Weights of a small transformer language model.
Size: width 160, 2 heads of 32 (1 for keys and values), MLP 640 SwiGLU, vocabulary 2048, 3.7M parameters.
Architecture: RMSNorm before each block, rotary positions, no biases in attention or MLP, normalized queries and keys.
Training: a variant of Muon for these matrices, 3030 steps.
MLP neurons of a small language model. Each row is named by its layer, matrix (gate and up: input weights; down: output weights) and neuron, and shows model dimensions 0-127. Each number is 128 + 24 x the weight over its row's rms, rounded and kept within 0 to 255. Numbers have three digits each. A neuron's up and down rows have the sign that makes its largest values positive.
Before each neuron's rows, "fires on" lists the tokens most often at its 100 highest values on Wikipedia text that the model never trained on; "fires before" lists the tokens most often just after its 100 highest values on Wikipedia text that the model never trained on.

fires on: " offic", " Sec", " sec", " spec", "um", " Spec"
fires before: "ial", "ond", "ret", "er", "ially", "m"
L2.gate375:109136111132144141163119152157119120099190112115081126105105116171097149102129125133090127126138119139106127115118116148086120062125100131176096140136139129153097144145149102125104174119142124051122106113152108141166140115111131158134086124138148159125128155152138143111117087133133129140158117088145126114134055134173097135153118170116143152118128095119070154116100127138129063142133
L2.up375:121137148125120152105120110092143137112125064143153141146135124148134118112129101138157175109076171110102139146097111129142134083143144126141125132131117107155143106131145132165097064106110163119150151102114115165120138173169109154120093103152115093118149128155147125163149094109146071108129102120117161123120150158120156140088173132113128093114069159112138165119136136169079147130141
L2.down375:136127125119126121136128140145131140148102160145105100122088172107142093100102083118139115164098170142140164162098133099123100135140103080130135117177117151147132098125143119120099126115160151094154161110114094161118158142116103110150106126121192154096143139133132185129137150110134135077104143101104152114162159094141085105098146152135151150139062093125132091110153106155067106118159

fires on: " bro", " Bro", "ro", "il", " Phil", "re"
fires before: "ad", "ther", "wn", "ok", "os"
L6.gate539:156115126120135117150140091149104130111132123155142112093161118137133135123126101083131112130153134103114134106124116160110114120128115128123175094128138131114125122144148165089117156101132120111120183142136130137101137120111088135157130079109107125109083097107115127143154147123094131143111124140191152110145133107159136122093131157155116160102110115118145139172177091084119171132101
L6.up539:124153115114162129101127137123101131122118137174024168163126112146168144096105155120130119123119126132129132107133161120130082127132097156124167136118122092154132128115126124117130134116110133115131152136094141154129125099097153132145119113094116104089088174167121125121128124129090123093125117136120099098116150107135089136125124130091130164140136103124137146142195148126125177164133
L6.down539:122135127145139094153122122152130097095101131180119105130170106109139130125126101144130114157127128187129130142133125143121129133114087151111144080107138125105089089116128129121111149158149110124149137134141142090136180130112134142142159110130128151112143130127105112118122143107128102102179111152115127140109119122141140136113220152088112187119134151175163153099132112134125102157178

fires on: " Sec", " sec", "e", "ec", " offic"
fires before: "ond", "ret", "e", "ially", "er", "ur"
L6.gate355:129119107134113121096110113141105092114112122155057126106070152142145135078096161114118158126151078130099095121123127099132087125153132113132171133151141152125138172122118120122109092123140087112142182122123109151098105137140132130128080121144099141137135138109104159111099134124107130127160171104129155140119125157148136102140115101164124130140121135164150120110141127152096092162121
L6.up355:151187130120106154144135127130131130126133164158114129174121126117101115084133088161150138144124106104161133151143117162131143151130152102140094118164110118148093147077144153109082154076107088130185177150109161132127118171109149094101134151119133177133105122166142128161160103127169123114118110099141114146098171107118146075091132098106150112124104138089141130094148146140129118128105
L6.down355:121080107135127133116099120151151112105123165114137055134123115114092154152092108117154172144143107119179132146138137101139109102146146109108150130114131147141118158117130136144156166087128102095154155105106141151122096129108123134160111146133137134139178126130087090126076113108110112125144136122125158096112176116122111098146131095188130110165168111118130121160140133115151104135111

fires on: " |\n\n", " |\n", "==", "ics", "ography"
fires before: "==\n", "==\n\n", "|", "==", "==="
L6.gate225:103167160158147097153120175152116104180131155106134105111118065125159171135116170132100133139140121133126131086090122152117096131144119159160105138126180137160127145129105139145157140160109104180129093119133109086134100160115125132142131119138090133143150118126128110118074128143102156102114151114139149127140126133137131126091105126139084147159109162089147124112106119116169119159096
L6.up225:131121181126104132162107166129092109144146122143135116145113101122147159132131152052120180128151130142105135142126160153127105105123115115147114123135139185147107131132158182117092121161115123168176124113115142135160170093083130137104118148142140138113092107102149111125137200133126099156092100147089195117089148150154127146138136136106150146143123163171140185145133120131133109129125
L6.down225:117166116120099103132156081102138181122140127176190173153148141142143128136124093110157113122119116126113155107126126111168166107159155143112124111156110109058122112121117132120140119113126115098147149114160124134158100149192149112107135096130143102102112116119120130087120108188136140161168123118107113107107126155137104136166153103138130142046118126126090121140135126120147126170120

fires on: " pr", " Pr", "pr", "angu"
fires before: "inc", "iv", "im", "ess", "act", "ages"
L6.gate335:129131113121140107130186067109139121116145140168132093150188122138156068165142130106163181152092114135103158120099096136128110107148171126103107104139131163128133134118116156149161110122113123135122118144121124116117132108121145114149112201099160113146109134112070119130138167162104127132073142121098156095128141149149115125100136110133124136150077126115123104107092107184154140109096
L6.up335:130152105147145176161123148096163136148160122174147125100122168187155079114117168117150156134127082155120102114140093116137114109106133077141102103098164108134123114153114137150188167103140149114120125108106107127151122163137177144110160100167110106125094115124113117121126119095109152123081150126113144121101131156103111079128106109096152136104145087121121152166142151128116139133125
L6.down335:153101168165128141102103090124131181153130120126118168114119138147126095123121198104108139126118120143120131151138142105126151129126113156116129155144146132124113122112131127138108174139146132117151118115089081122121149104121184100181163130138181138114121159118115169149121141139120149157093146075129106126114142057157069115136120111125168140127100116142147174119153113140110114151106

fires on: " bro", "ud", " Bro", "born", "ro", "ter"
fires before: "ad", "ther", " ", "wn", "k", "ok"
L2.gate286:127136153098113116144157112123072104138085110198090111135111123146131149137115137143153102159152133078153190113120090127145109131134118058147145112140144080128101129118110131115146131088135112136137116161133139138077154144162090136148166114128151130129120116194162088153138148131073131153140132109122150140132127128151141150147145112130193094145155147151133123144138146112158136149115
L2.up286:133181139141133149126136123148112098142124116117127155070079135110120103121117160118130103137111140135199110133132117129166126123169148111149109126142128122128127172112122089153136144095096155135140133070115165130142157108120113140143131133111155151117124164095121129138157133152139110117141102138096177156158120099133099089110167155103143091130127120113121117125172118192111185129098
L2.down286:167140111115136171094141155167084160135131148159114130117088121103121136126144109100133051184144146091133111118120176166117099140136107128117123105153134153120127159130159108127078143131122145130089121060139148151071131141126137119139133106110178165127104142123124141118140096117130148116155157128126138120156127143124110154163120152103128104102119145127162133146180101142127117109093

fires on: "\n", ".\n", ")\n", " |\n", "y"
fires before: "-", "|", "ch", "A"
L2.gate420:118114130142068152152159159135152094146139141139100083154111132161114123120136110119150099142108127163136120128170118152140078133091109133142165119123073112101126127060096153114153114105135113100165110109130088135106204152124108114144105107177126105103144128079149135144119112120180147133152148129130152132057116108120113092152115138128136153156114113125116122146147116158113145123105
L2.up420:097132131136107070121137112131095117161149109169130131143113145185124179119147109114101140119126145144134132178136141130135045127156117152168121134083223129140153113125150108130144096155148170145114178128128131120101132077135110150158095117148098135176180124132130117145100142115195113110140113105113151118115121140081130165143107110155120148119147142149108105122148141150104125128125
L2.down420:141089160089129131130145101137142116129172100157102170190133141117117153115139165168134129122122146112171145159112091118152156155134149134102098144146145122109153122146145186122133106162064111151106144125175069155131109130128137149098143155115096123157134132089089133117148135132137111142088127137124141169104128127144143162089171103151104115130152172141150135158111177129131148119180

fires on: ".\n\n", "\n\n"
fires before: "==", "The", "In", "===", "A"
L2.gate217:085123097117147133123108167122150126140148146148095130119144133116129158144069147120086077140118138172138147193130115135089078103130112122129116125129136095133127089118140118121082150175129107132130098099142123179106106107102154137123143171128157128110144149124147146135136123132145108148109163099101124103134091146113148084131136181160137141143093137172150132125149153095131164135131
L2.up217:130136138075139102101148123135108091136112168130124108126186160155086149123103124146102114147123099166124156143173144158094134124086167116144139138110106128147124129110092127134127157117171124116121132109139149140128134161072122143157108104131157127128164140123157119128123135134130117179077115124113149070109089157127106136101120117105131152136102179156094158115120104120155193116137
L2.down217:196105104119106105141137148177149097155101140114092142165077129138121104095132128125146173128117106125088127097111116125130132110159183132113150092151102122196122113124131170121167125142073153140115126122140115085133132111106120134135123107124116097130113121134142122133122140129135124143184110102124146153120138117096097107116154131112138125120117102111133091123159124154131089120134

fires on: "0", "1", "3", "2", "ter"
fires before: " |", ";", ".", " |\n", "\n", ","
L6.gate170:148119168132161146133101101103120144138130145084127133102159087126138147103145113109109134139135133138149125117149126145111113155145062116120140083169078116122208111157142109130116137120104129193096109148139128145126142163105143086104145168129099140101137103122089141188122104119147173092165163107154118148102106155103113106169156104154131104133113110139130124106125111109181158154115
L6.up170:108104140123117118166050101106132157123156141147162145155156092149115134113122115130131135141121160146103134117133145143125135138152122144136155114105083139110147101105156127091199092133078130152102168057102096132128179187135139145164119150130121134155132131127132118129116138130189119068153125123129075121107123108127109124146112123130118102147081115117149151132158132119148147139104
L6.down170:144177137129118160130121150121133132113142158140106157132130111099151125107132164146130152119124109122135134143114127143159128131137091132104118139092138136165124091113130098138107146157147133103132079138133112166097130107089149126149143133129100133131085114137110139103136137133116095149098188150113119129166166132107161138172102091117117094118126167140095116169136125130123142126204

fires on: " |\n\n", ".\n\n"
fires before: "==", "===", "===="
L2.gate177:081078151103156132117154121132131110164108126184105171160133131114146142125141097131138139130141123142156094125135118171142123142168142111141130145128139128128113138120140157126139133112157128143139159142089063114175136125144167134115146109150145145163113141099175155148137125034132129155098109105108180115113156141135097140119114138129120164168136136109151134138132118114127109111112
L2.up177:139120159086147103140132134145124112137120172092103123150128142102116173103147131126113138161117124154134122094155121098135136164151137136161158107168159122130141185116149146090139152126144161127136125138137090135167115130141128137118121088145130118119131096158112157152140139160124140132121125113109235100148143073109104119149128091122129129153114122173123154135118111112112068134097
L2.down177:094124134131150135088111135144126129165126144145133154132136138109164147177124132115143174117139147091170133114137105117116102110169135124162094143133089162162158092114139141101108124130115109119104191120153120127099125125098145167130167141137155110113139095135110076123108117139111112122143142136143144148122076111105125157162140169155115102146158151139188092175118177092108140145148

fires on: " Comm", " comm", "m", "ort"
fires before: "and", "it", "on", "un", "ission", "ander"
L6.gate96:131114130091118129085117149094097149129106121131130125129107125152088122144100121130150158149147111114115158138112119126105100121117100098123101073132113107150154140142134084127134102148129103122155113151151143128130102156099115148141149134107140086115150139165101110139119153131110157155128127125130135127115181111146151103145119108078090200130112103113124138124108126167148169143125
L6.up96:126151145105104119104146148138118166169122132108133115142144113130162121142138133135094098137172116132117140175136096132130100120113112111124114076117125123133115121155159138137146197096120122128117141078107169121149151141124157182137130136089119125065078122144116117116154139149114138164139085141086139150138136123091130118091157096095145142123108087125131143131102124126132144165118
L6.down96:116146110133108118145134100107155151131128128132124148089097107095122103124135115130100131116121131125142104131124138105140157148116134132121089078112109158156119121161152168116129127152132152142113139154150172152146121172104131166190125134132124129135141112135152110123113166151072142117111114156115093091108111109125137165132112119158114103153144106073151148176092071171159135159142